Part of a small language model's weights.
Size: width 384, 3 heads of 128 (1 for keys and values), MLP 1024 SwiGLU.
Architecture: learned and rotary positions, no biases in attention or MLP, untied embeddings.
Training: a variant of Adam for these matrices, 774M tokens, 11817 steps.
MLP neurons of a small language model. Each row is named by its layer, matrix (gate and up: input weights) and neuron, and shows model dimensions 48-175. Each number is 128 + 24 x the weight over its row's rms, rounded and kept within 0 to 255. Numbers have three digits each. A neuron's up and down rows have the sign that makes its largest values positive.
Before each neuron's rows, "fires in" lists the words (lower case) most often at its 100 highest values on Wikipedia text that the model never trained on. A number after a token or word is its count.

fires in: "used" 19, "use" 9, "games" 8, "worked" 7, "played" 6, "episodes" 6
L8.gate450:127107127120142121115110180105101144133150134122091140112139109115183122127105106162122150116145153096099097145092132131152104105134114113135146115146110140168156125128136112112148136132171112120117125088160136139105116109146154147181146142163135129160101093133077119151086114122148123119142091156143128101098136178125108169096152136097108130155141114086128128067117105111160155147110
L8.up450:145095144112118101096092148095120121099168151084123129141140095128142097111102067146081155110095156103112085140130103097139086148123099110160169089140111146144086127150154134144163160131113122125101113132099140124096145118098132172148101131152137139140106092083127130129104128121147110106140111148128121087153166157121148193095104083088126114123115186157119123095130097120083118139130

fires in: "1" 41, "3" 8, "19" 7, "18" 5
L2.gate950:086153146121135146136097084146124135120136169114118146141132133148146127140152139127125112172108112095103132114088116124145163149149051122141151101102101150135149118144108092081107132118144092078135105117149136135143130131146103151113127128132120130068124160139096143143115119121110096118151161101094086151122174153158138134116114109171121135131155118094148137121137135102102137105124
L2.up950:138122114113126097137128093139209129177121136163114128150139141121117152128096161140123105111119090147131075101127096140120125088120153147115141135171159144115116111093163109141117121187114152179093154118091139103130106095121164128120169116134137114136125062133119106128128118118108132159085129145122124080117114132116101143096124128147123174118085105096118101116169085102172129104110

fires in: "this" 17, "1999" 13, "1992" 11, "2019" 9, "1996" 7
L2.gate949:147147124104160111130108156126136091141150119107090098137113133134155137144126095115116140143092188148132131124112107101105124109128166156139147090153115122155148132158122121157098090101144155127149138124144127077159119130117095129110104171150144156087122138167076109101081151155101141107140126122138128107125108143134160161156120104154107102102091140105170140151119134076163174115150
L2.up949:101127093135114095089099119103155102147084163112124171139134137116154155156114133117112151193138142161097110134138129123098167138130133125126103157096128158100097128117144137077162117150104117148136143156117140134123134159140122124115143142128147154075109080155084145150135145162145146116114138114070127128080120118148120139127108169162143151179113183104155122120128141145163125123134

fires in: "and" 98
L13.gate168:121118172091086142140125130128176132146148074137143137120141083115125130088140120160154183159121114171102138120137154089091087126104142102124109120121110126100158098132139098148161148099103147115162113095147096121104097098102078158106127152142120114095102124079133098123099121106128176141140135106142130118108095150136072102144117103114109149138137112113128142121132119111137159123133
L13.up168:118111102096128103099121188156152139095134151145128156132142118103128140131141141163131155134110112117129144081131111114150111128106084163117135163103119120122123138129133112134127190098079080154071091131156104139124171125128181124150129165139134119116163129173138198114145113116122070133128138138173140147097138150124119130115153095132106153143136163089129115134100107126132132117123

fires in: "to" 30, "known" 12, "and" 10, "as" 9, "written" 5, "using" 5
L8.gate692:123130147135187144122153130150139113156140132101098134159170112104145107141131139119119099084123126125094164134175152101106163112103118152144123141137127160169168107109093115140152151149126149141079123126132111121137136084116148100161143099119162113139096144133123145108089128125161096155123112159149139171150137136150097099097132104130100134117103103116155124127107107135162132132126
L8.up692:090099074107112107183146188158159144102142145105155087132150120084127138104158146126124110114090091121129129139138166108121160149154150101117104116129132150137114128150111113149146156157133104126156109130171128112102127126127173119136113118118168127178129142116117149135170145142124062103104175104096113080112144078139077127122122084135131151177126098156123147147141171134147115093118

fires in: "5" 17, "2" 17, "1" 8, "4" 6, "3" 4
L7.gate661:079167131146107127133137124160085144131161122131120175150142149141116156138122136141151147129139172107102171071048087116137150141118105108132118119128123160120142152104118071096146111140144135127119137143137146120186145086146156092140138129154142152159096138191147159157163103095167098123085186162078121117080188111143129143134082114104167139118153141100155113124141157138137108130103
L7.up661:106113129118092092132107092100133136155151064086084148122164123145118133113104123141188115143116153127113140118104072107101133114140092100152134118145138117137147098091117120074137161153129117146130126152089154134147191117142117120096148116130103123134122124149140144115150135148158139171114132100097133115118133116147162133127172083113144116137115132144156114090151104087134122097075

fires in: "known" 35, "and" 24, "small" 8
L6.gate304:090114128143158190142138186155115117143123156094126100093139073151147087132150111111130093112098139097139154116154151102090138114101164111104145108115120132157164175123126108089172109108152123157056119126166116149116125146128113148155167097132157104103068179072141088119109154126142137098149156126128147135125148141121117154128175113111115130130107101102141136196106153107155101117135
L6.up304:115144128122083159128088184105113112164137126116092097111154124066106117158116144130076133169130134119091101106077145083099144114094157153143157106161129135141124152117116115145121134163106121125142118135138091102136152169118150119163117142101140165111142142147147124095122130118099110160115163129102130072135115095127099120163149133141123138115135141073104121141110131121129122142129

fires in: "27" 21, "26" 18, "28" 17, "29" 15, "25" 9, "22" 4
L2.gate932:104094160073116130100132116129144131160168156094187108144107114132152120117152105168145114184102116109090136148133144154136123077128181132133125116097146156130138129072126094127159134143151160174105104180150108156073102110142082114142119132104138120122125122145152122141105143125116114094127133083117120164100114177120135124135104117108121109166140130112122153120082139112133127142137
L2.up932:128090115112136130137147100139143155138111143118141124177123156102150130140134152164116147138165121137098149111109109161134086149075126118156143162123150103078077118125137128113152155101131143139155097131129155122165138127130123121113117090106130135089136079144121164106141091116190179126099100114126124142080102123146122125125112146126124102169152075120156123131116109094096126141146

fires in: "1" 19, "10" 8, "14" 6, "11" 6, "16" 6, "15" 6
L2.gate810:101129139141129132139157147115064129117172185145150128164125114066151150139149122132160130131135102135130148112091129115145129118074118172125146078120127117116127096154139103121103128080134126137106139119122128150151142136126157100145166095145160132125143104100110119121076143097122110133169156115150132130169165097115133167123087147128131152121122086137155150170091137146092127146154
L2.up810:128149077128181132151144165157118170139113136124100109136117135109140165133100158132135154147129168099124170134123147094114162108148128135143125121107141102157122129183156109131130147121139154143112121085099140077129076148140155107139135125132098144134124079104115143190106102114118145117140137153150102128161124162153106131104129171146105128143110141144155126121112160156120147118090

fires in: "s" 55, "2026" 15, "27" 5, "29" 5, "26" 4
L6.gate805:120170124122146164125099145167157152155149118131113120142130150108146100164157133146102156165088142099095098126134075123144105124121130140129136134157145130151099165129127136073149128149157125136138098158138106135143113141127124091148085127133135187121124097147143096191133132117132114128118134145128123161128117174153135148161105142119132116144152125137155129102110115094151130150122
L6.up805:086124106157119112149088088116147118127149140118138165150118139151097118140150126167097125107099143138097136095079171107139122152112128124135123102104136157161103120111097108131134157138120120113128097136140095154071104128171154133082127135145139150120128111161140131190147136133144091138073103167167132153112163128147090143179066067116158077121133075131122126136143118127122141134154

fires in: "april" 17, "september" 14, "june" 11, "july" 10, "sep" 9, "november" 9
L6.gate267:132131125119105107089147113096111127129142144158101081105113132089106147101145107125138111116168199133116174106128182133107102115120117169089118130127126123154149102120136104142153077157132183174128155112145123051117123140126141106177135123122113126176114125145115108134102127154118145123090093156145118123147127123124116116096147139123150147063118105112117132133150154162121093096051
L6.up267:170131131127088090156116126157129140161153109118163156123142145119137111156138132159166113082152127110127121120096172110140129109126144145152133141164126135144104139137118116107128080163167100131109139118146102154159102138157161139154138121125077140154100139127130110151158095101134136181096122161163120160116098121126117117136128123170131139101119118127133109114155144119196122147128

fires in: "28" 15, "2025" 14, "2026" 9, "2024" 8, "27" 6
L2.gate238:098100146104138128074140138175149120130152170134127142154155131108168087101184110143114140142115118107117126121145080119118106143100172140137093116108144115088091107075126087141150183132108150125104074176138119162099128128124117100143101107149146155068134108182131141156155093134116139081109110067123141174107160146083138150110095109117129122154155123136131130109090142093106134158109
L2.up238:122070128143117131137123096125150143164116098108162118163084082130147129168142126176118119165102124127058169088120134154142138081118105100167147115149132145118108162085126118115187124143150159157142111168134130148136115112160126147147132121116132126118120109133136129123106114131185122138114172130116131133085143147152110109155145143151128114137149096119114111109151115125130114110138

fires in: "had" 35, "have" 12, "total" 7, "who" 5, "having" 4, "0" 4
L13.gate888:149098119142160178131125134123143120126114099138130156114144127145123117089129136150115114136097139116133129104125128115121137145107122139118117122162144141164095136142173130145134117119138116099125179132155063175149131130116088129109139118133115124116131131138118120132113166125112119106150157095122137146082115145060138186146125158112106150117157115165123136082084084122120124144096
L13.up888:101140147147164113063121138205136143124166126118133138126129098167098127126142137131144097104125131149089152084127121086134136136105115137121059098134130137127111101115146129109119132110132143064140129149138128135124116124167088097084139158164137123092125111128161136120119152099141135113157120112106164135158162138136126163127101109096123146149147161185139105101093162134162163132112

fires in: "him" 28, "it" 26, "her" 18, "she" 17
L2.gate158:162097130165129134092163147118106110130142104145119107091120110155093120119130169181086190082136089116117132125136106124110122115146095132127134101156105146148122107119098118096123117150177141167139113131153132117092094168132125116133103088122080135103094105110111077103135104073128089147097124165095078112115121168141130126165166134132105120170122096128133100132181137145169122140164
L2.up158:120119095142144137115120116115108129108146200123133133135115125157108096138136128131113144152101090121112116107139090125146110147122158130147115186115127092143145108103099151113122123122144095101115144063123116118148112172139096063131111115116168104133133120120129104162102143113133100131125103125166144133151123159198149119144132113149126072120142115133131138146124166151145126110170

fires in: "on" 14, "off" 13, "debut" 8, "first" 8, "later" 8, "instead" 5
L7.gate442:113152128074147130156155136141118127108120110153116108113113104132133148128163112141121165079135098143124164113133172140153127116170156102109139166156083114106125122117132149166140136118142121152122169115133125117127123128118150121129135137140159140104096121146131152143124152173126167139152120115108114126117094136155155170131136129133118128106125181111165148153126116133124121180097
L7.up442:096125121118114118117152139115137107118089141103094159123136086102083159160100118137142142107124104174114127177139135162146100113155157143101168142089098137153119074114116151131135125108145158126115104127148123093105149084095092122106141158142144117121111147117125144144111123171182166166141099137146133121095105119110153092108134103125116144115105106147130118116126174140102138123137

fires in: "to" 29, "for" 15, "on" 11, "and" 8, "in" 6
L8.gate789:136136126100154123171107118152145139083117148109157132120132132131128127121150130170122134131082155132173087155157144116079135132129129089121120131156132154130134145114108145130130119147145125168113095137142143116157135156135104125116139115142129141142077130073101044132099128104117123145127136141134136133138133140127158106127090082122142122135122114087120115127093122149113122130153
L8.up789:126093096121103173160175133170126156128118083161183141154128108086146142120104147102110152132148095100137142096110075103098154137123126135122127153151126166108167125101142145166129129123116101107079107132141085111135099143127122147144169108079130145142119146124139181132169124124153077122121131158161115120120115132159123134138117130112095149147107139093159147123110083108144171105165

fires in: "new" 21, "former" 11, "next" 10, "incumbent" 6, "appointed" 6, "previous" 5
L2.gate724:066175097168149103133104131167131098116103128116141142123155124132133125147143138170141137080177131161100140125168129098119067160092162141160125128142116108069104140085118151121126116140154127145082087130097141113183151081168151105119136126134092138124100175094122184133141112131152108140115105123162126129150146118137113142114084123159111134090153155137119113094118101120092136129152
L2.up724:126133157078097107143124138127127163129158142117114129137135156096139141121099122136154141140075110127102095149114130180117111116108137168141102142104113172132143170147113116105127116104166124103066106143146117120140076151119123188129086091146161126101123147098128109110111101113111185088162114121169119095141134161125139090121141137170117144160108102106157100121138153134110126123106

fires in: "1999" 17, "1998" 11, "1988" 9, "1995" 8, "1996" 7
L7.gate666:176115110112177121148169146173136158124157154088136142100092152161147124112134122123131122112146152130148126177098182138168101111130104143136130108173094152119127116161171092126139148131154169124100104132153167137120103123140120134149120148121141135108153130135070105156144153148107131089110119150113141118090121178153108138127148103121114076120109157158143100148165131113162126129104
L7.up666:134135122149080173141121139141127117137136082108065142124138162114125123121159127100101117122149136111123145130104127122128173168073120103098162131121147132101109156117127138118189136121153119091113151145107103161126063158152088128090116098081144129085087131188119138136136113117135161101102095139121136140100103129163109131137159138137114115127112130147132118132112077160161097144144

fires in: "with" 47, "is" 13, "of" 9, "in" 7, "form" 4
L13.gate422:128113146142154147126114126123150076117108128135149135157111151117145118133125079153109188168104131161126089126110121087123134060080137168124125097125131162122107132136159085109130121145167079166086098137137119167140087134100117131159160127108085136152111161140114128136094161105147144146124107107103112149129135150102158118160156148174100127142197134158125078145118135107123142109144
L13.up422:162115115111132151132161102159133104139114148103131116094130143111116123149177098155138144149136103102126117121152139101115158138148095118129180083164096146108135111138139143132100124133135109132136116145121139105141150100135072109098123143105124094142159122147117156164071163124108127110122137119155163138169172088095158128164094108080131128154116137113149121122121096140122116122130

fires in: "had" 34, "has" 29, "having" 7, "have" 6
L18.gate926:109117176151121130131117132141137123155147107134103122117132130144110107088103155112131150177108114150121081104125122144119161111115141111142165095126130129111146148163135096135117093119127158129070104120192101107115123151168136158053125115147143122122038141129130114137131150121143098144133148108097095125136127114131123158075124139094109166061148126132131095098160118144135168107066
L18.up926:127127103122104097090140125149137185126155142122130128110131109119116123093112139126136110170139117132130092100170125112147151100131129118128126098134080205100112122125096121130156164143128149123167089124132116153172147153126118147086127164144109143124106150125107109128129144153159145150089104097170134129140159148110084157069103131069144170128160185147133095109118128139126139144121

fires in: "april" 18, "november" 16, "march" 13, "february" 12, "august" 11
L6.gate848:124124147101102142097125114125139091125154172159133113167098134110143123124171118165114117141143165136109133160122156159143097104107111121117135132155097147135086096138093121113145098156160148142119135109138130103119094115135119156183122114126092139120118121086136098139151087133115137116122110137140115087137138110106135085147131129162104155135116146135132140158132137141126113111091
L6.up848:126106138130075126128096124117130128157157152151124123159106144098150152146159104152122154113164137137136119117154156171131122130078120154107128138166108098155086135139114115126105117160200159152094141075132120098134075131146132153143155119128130128152126074106116105143128115101102161148134121162145130152141114131110127129129141143158134149155098114143139098148109147141120139129129

fires in: "medal" 30, "3" 20, "grand" 10, "short" 7, "2" 4
L2.gate644:090132122087117116157090136174150124157151148174108096140107133077135114178111104123133102129165159090124107143112085150090121148137124140112137109115139141151156131172100099132089089120176103115069143117126138076119110164127124127134172157138164158136145134162117112170114119107121178089118111120134132133114077147153144163123126116120112151115125138062154116118090084117120139110139
L2.up644:141083113126160108134171111121132130112127115121125135146112131129140120107104104141145127126123110138152140161129076109125121116120106083109175167143164147139149149179136131084123096152184114122121123120136142141133113150111098108103146144131115125163091132106117128120138114132120122113101120120130118140111152138148124129126119129064153096151120123117099102092182128096127129117114

fires in: "given" 13, "hold" 9, "giving" 8, "gave" 7, "living" 7, "put" 6
L6.gate479:126163129115143120121161177142095171119153159128165120093103148155155087118097155144149156090118123100144120171142133113147105111120116151153110118116153120126110169133197117127148178143118135132085152147149140109184122133173081134144147130144122144103109127105108117113101112115124125120091103163121128155118144171096099153156152096121129155105107137148148108150144125124130099120106
L6.up479:146128145139105101133121114112158145136112158093145129058077165138139112140137129124113111174113149156079147118160138135076090092082163105079128140111117155105144167108143157126112115149152124108112099184110113139144119146157172100121101105147129078104125097170147070135117117145131105107102128087134142126135124136133095134120090133112131155148135123155136142137153170124135112101169

fires in: "men" 13, "player" 12, "people" 11, "children" 8, "something" 6, "man" 5
L8.gate871:119149118084117109136135125104155118128109151134116139136134145118117114160166115139120137146120176127102151118170138117160157114155163100145167058122113131093125108159175143137104128142137118137115130127132129130084088099135119114111116113140157115172103130135153136127108134114109123110100166131131115142105087130092158112144133137149120101145094110120128132120127121121137149195166
L8.up871:106169124119136113164111159142133121167134132119086165121108121114130129141110087103131077126130179118123137104077108135111122133155145159128103162162143144138103127161122065104143128136131140097130167159128118107109134115114159168159142139129125144126119127174117134172102137112129146131119139118131111111093172152129146129131125103130109100087102127159174120132163080120195142139123

fires in: "to" 23, "for" 22, "in" 20, "of" 8, "about" 4
L18.gate727:088131147172163116164116112097106148107124122135127146124122133112130141112147091117095141139069157173101169129181123095106154095117116146107123078140125143147127100156178143125150158128132142106147101140138117125126075097111098112174134127081109169139124112112116161112103122146148161145114106095086141079122127127144125130160103136147080136112091158134140143077110144148116153123137
L18.up727:093152148099127125129149141142166174147130155120118130100101113157141084175125136187118101152141153121111102125111099093137107101131127134131152125154125178130115133162136117112101131075139137163100099141154161114153136151105114135114086098112122123121169168116144139138135136091121126117111142123086124082156152119125183161078137132088135137117120137062122079131105105151151118143135

fires in: "0" 54, "6" 13, "1" 13, "7" 6
L2.gate697:166149123115143095120118173138135124133143136119130127135148147122143148112136131103138134103119128128117114109137120099128110139147121135158145080151141145165124169152149127107148149146128116137128106136156145080132130133087159146158138097133123109101095143102110086180146090064103158123135099164114132127159151141100154115129162135090120130127137130091162086138125108132132111130097
L2.up697:122144132076103143115170109148132145122123082136133117105115079089085169142107141140130161160121166137130177103090109137121173105107099152126104136094147160168163148129119122142136139116147147132124131134123144136158133095136122156112165090101056140164138121122157151139140138149128112133139149120141127114133127110123117106148144167122142129110131135120168123147147139136137114100115

fires in: "award" 23, "medal" 8, "prize" 8, "office" 5, "museum" 5, "board" 4
L8.gate119:147120152146134152145145110122134103159146131141073159140148154135152083134115143151116134119130153115077110129133139147095117116108153110071139120137134131131119128104120098118114110094114120135125137093131154103107105166097136142092154143157155165134143138136054132141122127111115154099097124146068136099146117096161142159115123113117089102141142128122146093116142123145115154117147
L8.up119:106122119133172164130154130150171126121161103131133140115109150150124116158157127161121161141141134118137178148146109137158133134146100091137151103163111109144088134120131086127123171083106135131102123108139159148174127163128116115080087137153161149129118152143162110133101112128114142133117130123137119113103130106121124141110162144128139103099152168126113099153078125128116118131130

fires in: "players" 14, "members" 13, "services" 7, "students" 6, "forces" 6, "mets" 5
L2.gate946:101130152080103107098132123110136170079130147150134127156166164106130115181119115146077131119129165095085109162163124112161088099148134133124138106120125158112143131136147102140142146107141132137139148153132080110086140139124097137137127121095104131087129107104119158135104123144115155102101153106135132107085173132119126114154148133114103114125160100161110136086162124116097143150112
L2.up946:087087123144096134109148142144140146100133162160130047108117188162131116094144101129088130140189132111158103098115135154142093152137147095200150112135110129121154143162144111166131094138170122130095137155156107156114107167145132147128151112140112127138080144129096119141139139109112123094107152139120132113119169131097149135114136127117094127123156083114086099155147095132128151175104

fires in: "5" 22, "8" 10, "4" 6, "7" 6, "1980s" 4, "6" 4
L8.gate494:115119086131099115132107155111126113124153163101118091108132124090152132177148157141144145155110138130116158113123186114134118140120155112123092120138124105170156141101114072085146169168114151115098101124141135099136105145146177128128134137146116105142099107166146110142134100082111125126109145146076142136171119072139081125145169113119117125165116114107113120145076112142129120140131
L8.up494:181120167111111146133095088122136100130109143153163124096208150084141171153150155132114150140102126166130146141118124111145106093107140100145089094112174091117183126105120123148126140152133139149112132136136141111190104120131107146122111143136130094134110103120122108106122132126111136118108119117129172106145128108144159136094160134135126108138120126086083146137107183106152158116139

fires in: "1990" 14, "1994" 12, "1995" 12, "1999" 9, "1996" 8
L2.gate476:128104150133126137123116127154139145151150155096103143111133169153132145115184107116083138142140104084104135116127175130119142115139132102119098109150119132157187131094132059125109148120162136163075147146156122100109125159135154157176143133157151161125107112160120106180137121114104117087112109113111138124129146119103140130128146146153133135128151125117106086111131144183137137153121
L2.up476:101107106136114155120124121149163155144118175088114117143118126111161106126123146153095122140098143123131151117121133147127139138139120095127139123119109106092103185145107095087139126142133137145126124123114094059163099128147162080105106123069142109164131120107124112157118073168123117137132145108161145146133122128155121110130143150119130104155124130160154116106106144166135137116109

fires in: "and" 27, "as" 22, "to" 19, "than" 8
L6.gate906:099127127110107154143127132167143143148116164110124102159126158108128168139134123155149107081143173104118137143139174130130122114115125149114118148130098136127132122095095098142140125110138146146061109159130097151128092161141147099131151126125109117134132168138122155100136120143072087165113141085142142133127138114132198092124153115155112165172093097121066141105112121146152142126120
L6.up906:133108102114168090141113140130107095155117119150149136174145086151156147156121180126107109089103165178134122123107098143133142133125120126117134140138166165157122125103126133108114115112120108134134103141142126101148150126126149138122137114175108105110117092163119171078153120138129121150101149135113126135109108118162102066158139117174161157144086127076088167136133117149101134128138

fires in: "000" 41, "500" 14, "management" 7
L2.gate947:101155133084155087116134161138116131150128137163104162139149168138129070130152100165106160107130120126094093110116103141096137140098202174143120158147135126125085099144120125136131090103173151137119130143153120130143112170107126135133151162123148164160100141077167134137089121119093116133172126178101145119104148153134129175065115159151106148080114126118136126108099103106126166114120
L2.up947:120147145129134113110117133145145111124158164104129138125128156120096120104123168108127135117125123114103083151150141092073186118131136147139144120147118130110102126112099129109102151155119141128126111112145115114100122101123168116126134123181130104112121134084143108164110144080093130128127153133119125135075130150142083097103157182140111144125115128134137100131123123140116133162109

fires in: "8" 20, "5" 15, "1998" 12, "1999" 12, "4" 7, "9" 7
L2.gate153:161129120131127161166149165148151124140121120107116183133134115153151133113131172122111167113140130127158139129092062117128155153125081089099116120124107148125135108143145123098124109106083107131137155124132128154115155106094137112122140100149067109149140140116122150137100111134130140104146136130119163137100106116168120154126132132159145095145199125147123130156098142174155144116108
L2.up153:180123134093146150131127123087152178120121120123165139098145106089119091077148117085120081179128173137126148128124122117088182102114120111128153114120128102144118137143122147121113159163143114095145153130085150098124123131118159156097124121131162118154137115142107164079106073158127131111106139091143131106139145111101117138161149165102173102116121126111148121129129154093131103115167

fires in: "music" 22, "television" 14, "tv" 10, "stadium" 7, "media" 5
L2.gate428:111150130105086093118171150126135110102114104068168156090118149120146133135120156146118092175148191073103128091148122112128136108097177118149104112146119115110108110128130081134140127120152121148128165167122113145128104133125112116130087151096145128116142116118137154166115112139113110140120169103127134118105142132200157132140049142123114131150121121092127178100097099152105118099166
L2.up428:121117164120135104149126143194128112144103097129103112109108123132163152110116136184116134108122129121118147153139164134159143086119150133123086115140100142148131134132127122135174146164191110157124138138156108161130124154165162139112147123115117117109089153112110149154123098108146137110111107123167107164084175131114115129090136113109134139133101129140112104116128128093092140143090

fires in: "during" 15, "with" 12, "at" 9, "in" 9, "following" 9
L15.gate419:105107159130118166164117142127159117116133143149128133139126130106149128104130123095124134167144143171109103091099144099118116138119120106121104106184113095116159157127117119117157111141133121144139133147162180151141079112117116169131114118183137111132091147146104072170153125114111130148130183151139148125160141129073145122191098154144099150096158116134163092091095128104132128128119
L15.up419:149127169119131138132130146159141131170106125130142094118107157106120111141127098107091127137114143177141138174121143123079114134121101126128157128149089137128155101131108133156126157150139116132108122138118075135130163121088121159148156163125138170120145134150112138091098150107115141117139124139119150111149108121086150152180082109164103108106099088125143116153128101115132144133136

fires in: "took" 21, "giving" 7, "take" 6, "taken" 6, "put" 6, "sets" 6
L6.gate81:180130140108125076119142125160158133184201150084130165109113085172124121123118111155167111121136166095113137156174156100096140143075167132142134093123123119109129140134099112151113106149145090146132134163142140155128111171130114158136110141109103119159100124171143085149130140081101096119107089129164118150139172151082113132141122128117156159148129109104153108112091101128151139156134
L6.up81:128143135095110111078091161147127111136118150119133110130147156138146125148139101145115118110110123130140151115113146152126090126128151167100118115109121118100166129074187155108121093144123102118130152165120125120153138124141137156113115141124112202157152069117125131132096167149073093115137080101153134123116122122138148079157110081125126142136154106075103156113131120139148119126207

fires in: "following" 13, "0" 11, "2" 9, "after" 8, "1" 7, "medal" 7
L7.gate12:097141114115174112153153129093131126161138157149123147123147141139150166154111163112119094103127141146097113114109111111180107120137145140166119110151121124129133146137116096111126111133152118154118130127122098133133144093135148144118145141127125097135124137169127100148095140129088128099150054172094128139133107133154142152125060123151110088107078129080138109095119103134162132137090
L7.up12:161112116129100158143170089140126144119101135136104150112144105098102163172092107136153114158102133107101152128175111145114164148120114139125137110133096147138107159145142146097131109163122118161085145121128110174137125102161096153080126091131126108108134132128149106147104129087107149098134148133124153149112103163109094177145082085095151111106100139150178103115185172098168111155113

fires in: "by" 17, "as" 17, "even" 9, "that" 8, "following" 7
L13.gate432:169109175109117107097126112108141142136135115174163136107106140106106123140183109121146138155098112104130164066114165125130120122145110129091152153135115159119101100118141123123155135140119134149114127147087105179161151115132152139145165115143128098127084124104105150096117144144120173154132124116145114103128109132111167111163139138104107118120123124175118170121071081128130130066132
L13.up432:127112082121162103136112175134118144143092160119145093093133130148174138138137158104128148125069133149154142159111103127181106112114173113138132152164125124130129090137097122162120146130106130130129137132147115115164100137117138150133153096146120077113108110126120144112152158119125159099154164118122106128131116148169110080140165136191128083179099093131127122102094114162137146119142

fires in: "7" 22, "5" 15, "third" 6, "6" 6, "50" 5
L8.gate384:145165133126142134113147125188101106111104122145164124123157098097130140127138108136170148161111095133128140150126119126137120116123095149146117099111147152181065169097136109130135134161158176107101096163146093154155095135137077137155131130126128137136095141132158113129138096068119115088102107114170117111107129155136090111148121118106142102163104133176131118108162090129116139117151
L8.up384:162128122167136157128134124132114138155154141117163120127116130087128135113127176131167158113158142119130155118142082131064098088146107089123133126116146135115141150147107106104128090108137130139105157125122124109167121097155135167144120108134104144127130110167121098117119092161080152147119131154103128083167163114170124097158141189137105109108125131101166110138134103134150124119161

fires in: "given" 15, "received" 14, "award" 8, "won" 8, "gave" 7
L6.gate941:121103121158089126134129115124136180129154167123137148131102115129075095150081126147179124118113161067128112097142142165081137112127143185098124126150132131126170129125137121114124143125109154102092125103116125099121109122130135141159142128100132123115111144134090079145146183145127156147112124143109131129125098136111123116084135148144149119113111109103168118106082146123067106113143
L6.up941:125110133091133100184135094161151153138140148086138132097115143116134162157077150122142133141128132120125157132175123169116092085099091172105160128129115169144148154101118114097119179137145140133102155129151087165150100146089129140099176163134117112090108152092092099167133147120115145099118145138100108106111118111131116152071142105118138140135112093132119136139132170134084124107141

fires in: "28" 31, "29" 26, "1292" 4
L2.gate861:174133095115113153114085109157153121116172120133133130125120148090153127121150143146129106126154137139105136098110141118085102116104177143138128156141085089157158134079154152130127146100107160140125113132138105120129138147140107139125097134096119121129145120182134139114096083123117085123136109131148132140145088141096157117107123170123099110138127150169122138124113136113137118125172
L2.up861:076130145135102108081094078122122145112166210159168124160112139147125118129145136128134102180108116146109117144119157116132158065139173161094144175042141101146114084123131111156127162110127124141095105164105158115102121169093073105136109110149146113123175118144154150126114121139139085138145116092124132136100142133116124086119090131115172106184116139116132115089092148114133139135128

fires in: "1" 49, "3" 14, "men" 11, "forces" 8, "10" 5, "13" 4
L2.gate719:088081108137097167129147153155115127103134174109124151090134184128135102116137122150110109111186105119153124105121112143142144139095131117091147078142073112132122128159144145141100154125149141115123130130161107104116096102170155088149105117124114093131115139126122105130134133101111091101130143158113140082099176128099146131119105122110126159132132132105113078163143125125169164134100
L2.up719:127133136098165129105101127125150143121166107148108124152161114139145138138124138120093150127137155182097091148119151122135136132153134163143161104113152165142173113143192130143091140167101143146108146150131123142086172153080110145080156163107107151154110085092132167132123140125131176117133146147131116116089133120128121135163147139148085125126141146151099129104171106117150123114123

fires in: "as" 27, "game" 13, "football" 10, "it" 8
L2.gate504:095109197125134144157094132154146153123134141090120084118115085118121135140159112117131112140136104086118144107125157111111128106105113124113145110108127162126117159114139064117149115108146112144122144153139138104158125150101127112145126125139136112131113178156073096202164113134111087163075135117096136153144124148137096103144139091117082128170103134120099146144141119136151132195130
L2.up504:150037139119136080152163113132159100085099107107124115143127088147120128145126098132106130104128058125174101130087177139144138106178124117166132150105133129148155113122108117138143091153097133144151155153145088116117118096116115131127099139137148105142125136173120136118146119157122085154122111124117109174117144121131148116111133103111092127143132158171112161153196152118144114106119

fires in: "music" 17, "baseball" 9, "album" 8, "film" 7, "actor" 6, "television" 6
L2.gate527:098131135134106109093154164165092133118107115123117171120142144099146146165132138121105090114177159117148180166131155103114171128116137141134118152145118149138148130133150095155140209143150148102112138111113119177113128146123106110150140159111104134176110155140117173151134106117118095129115149119126127161097149136158108089122100131117114118128137116088140127127138133111110138152113
L2.up527:136162145121108109170143145150118136118139111122158143082101123111125151118144157135113121128166101119089107115149152138152133106120157110191112098153086167116101144128147080124146123149172145171138152154174088124125155147122091125130157165122118107105109106045133106149110106098151122127121118129152106134075139129132142154115116152125148153161085130132115110096138092110115141134134

fires in: "january" 38, "august" 20, "april" 13, "september" 10, "december" 6, "february" 4
L2.gate463:100119143080116126129105116125091130148120109141117132122131125169162142178164137123093146106148175124118097121134106164098058121109130148137114172139139129151107085191101110145132112149139133105163141107131133092147097117136093121114159103161123137128103125123144091152105116116134161111105092126138134152167130107121144096110106135151113176168105100107185136139132147105173159100088
L2.up463:132122143129115114109123131182127158170179164120119140106080142090154116123122095126098152113176115091067108133112162109132103119155139155151124138138128122146129129098138103142091108155179152151078152126150088110168130138150133164127114160135152128089160141126110116134105140136119141133086139137154127105105127119134129112122182098147152116142123139120097127139140112178175137111124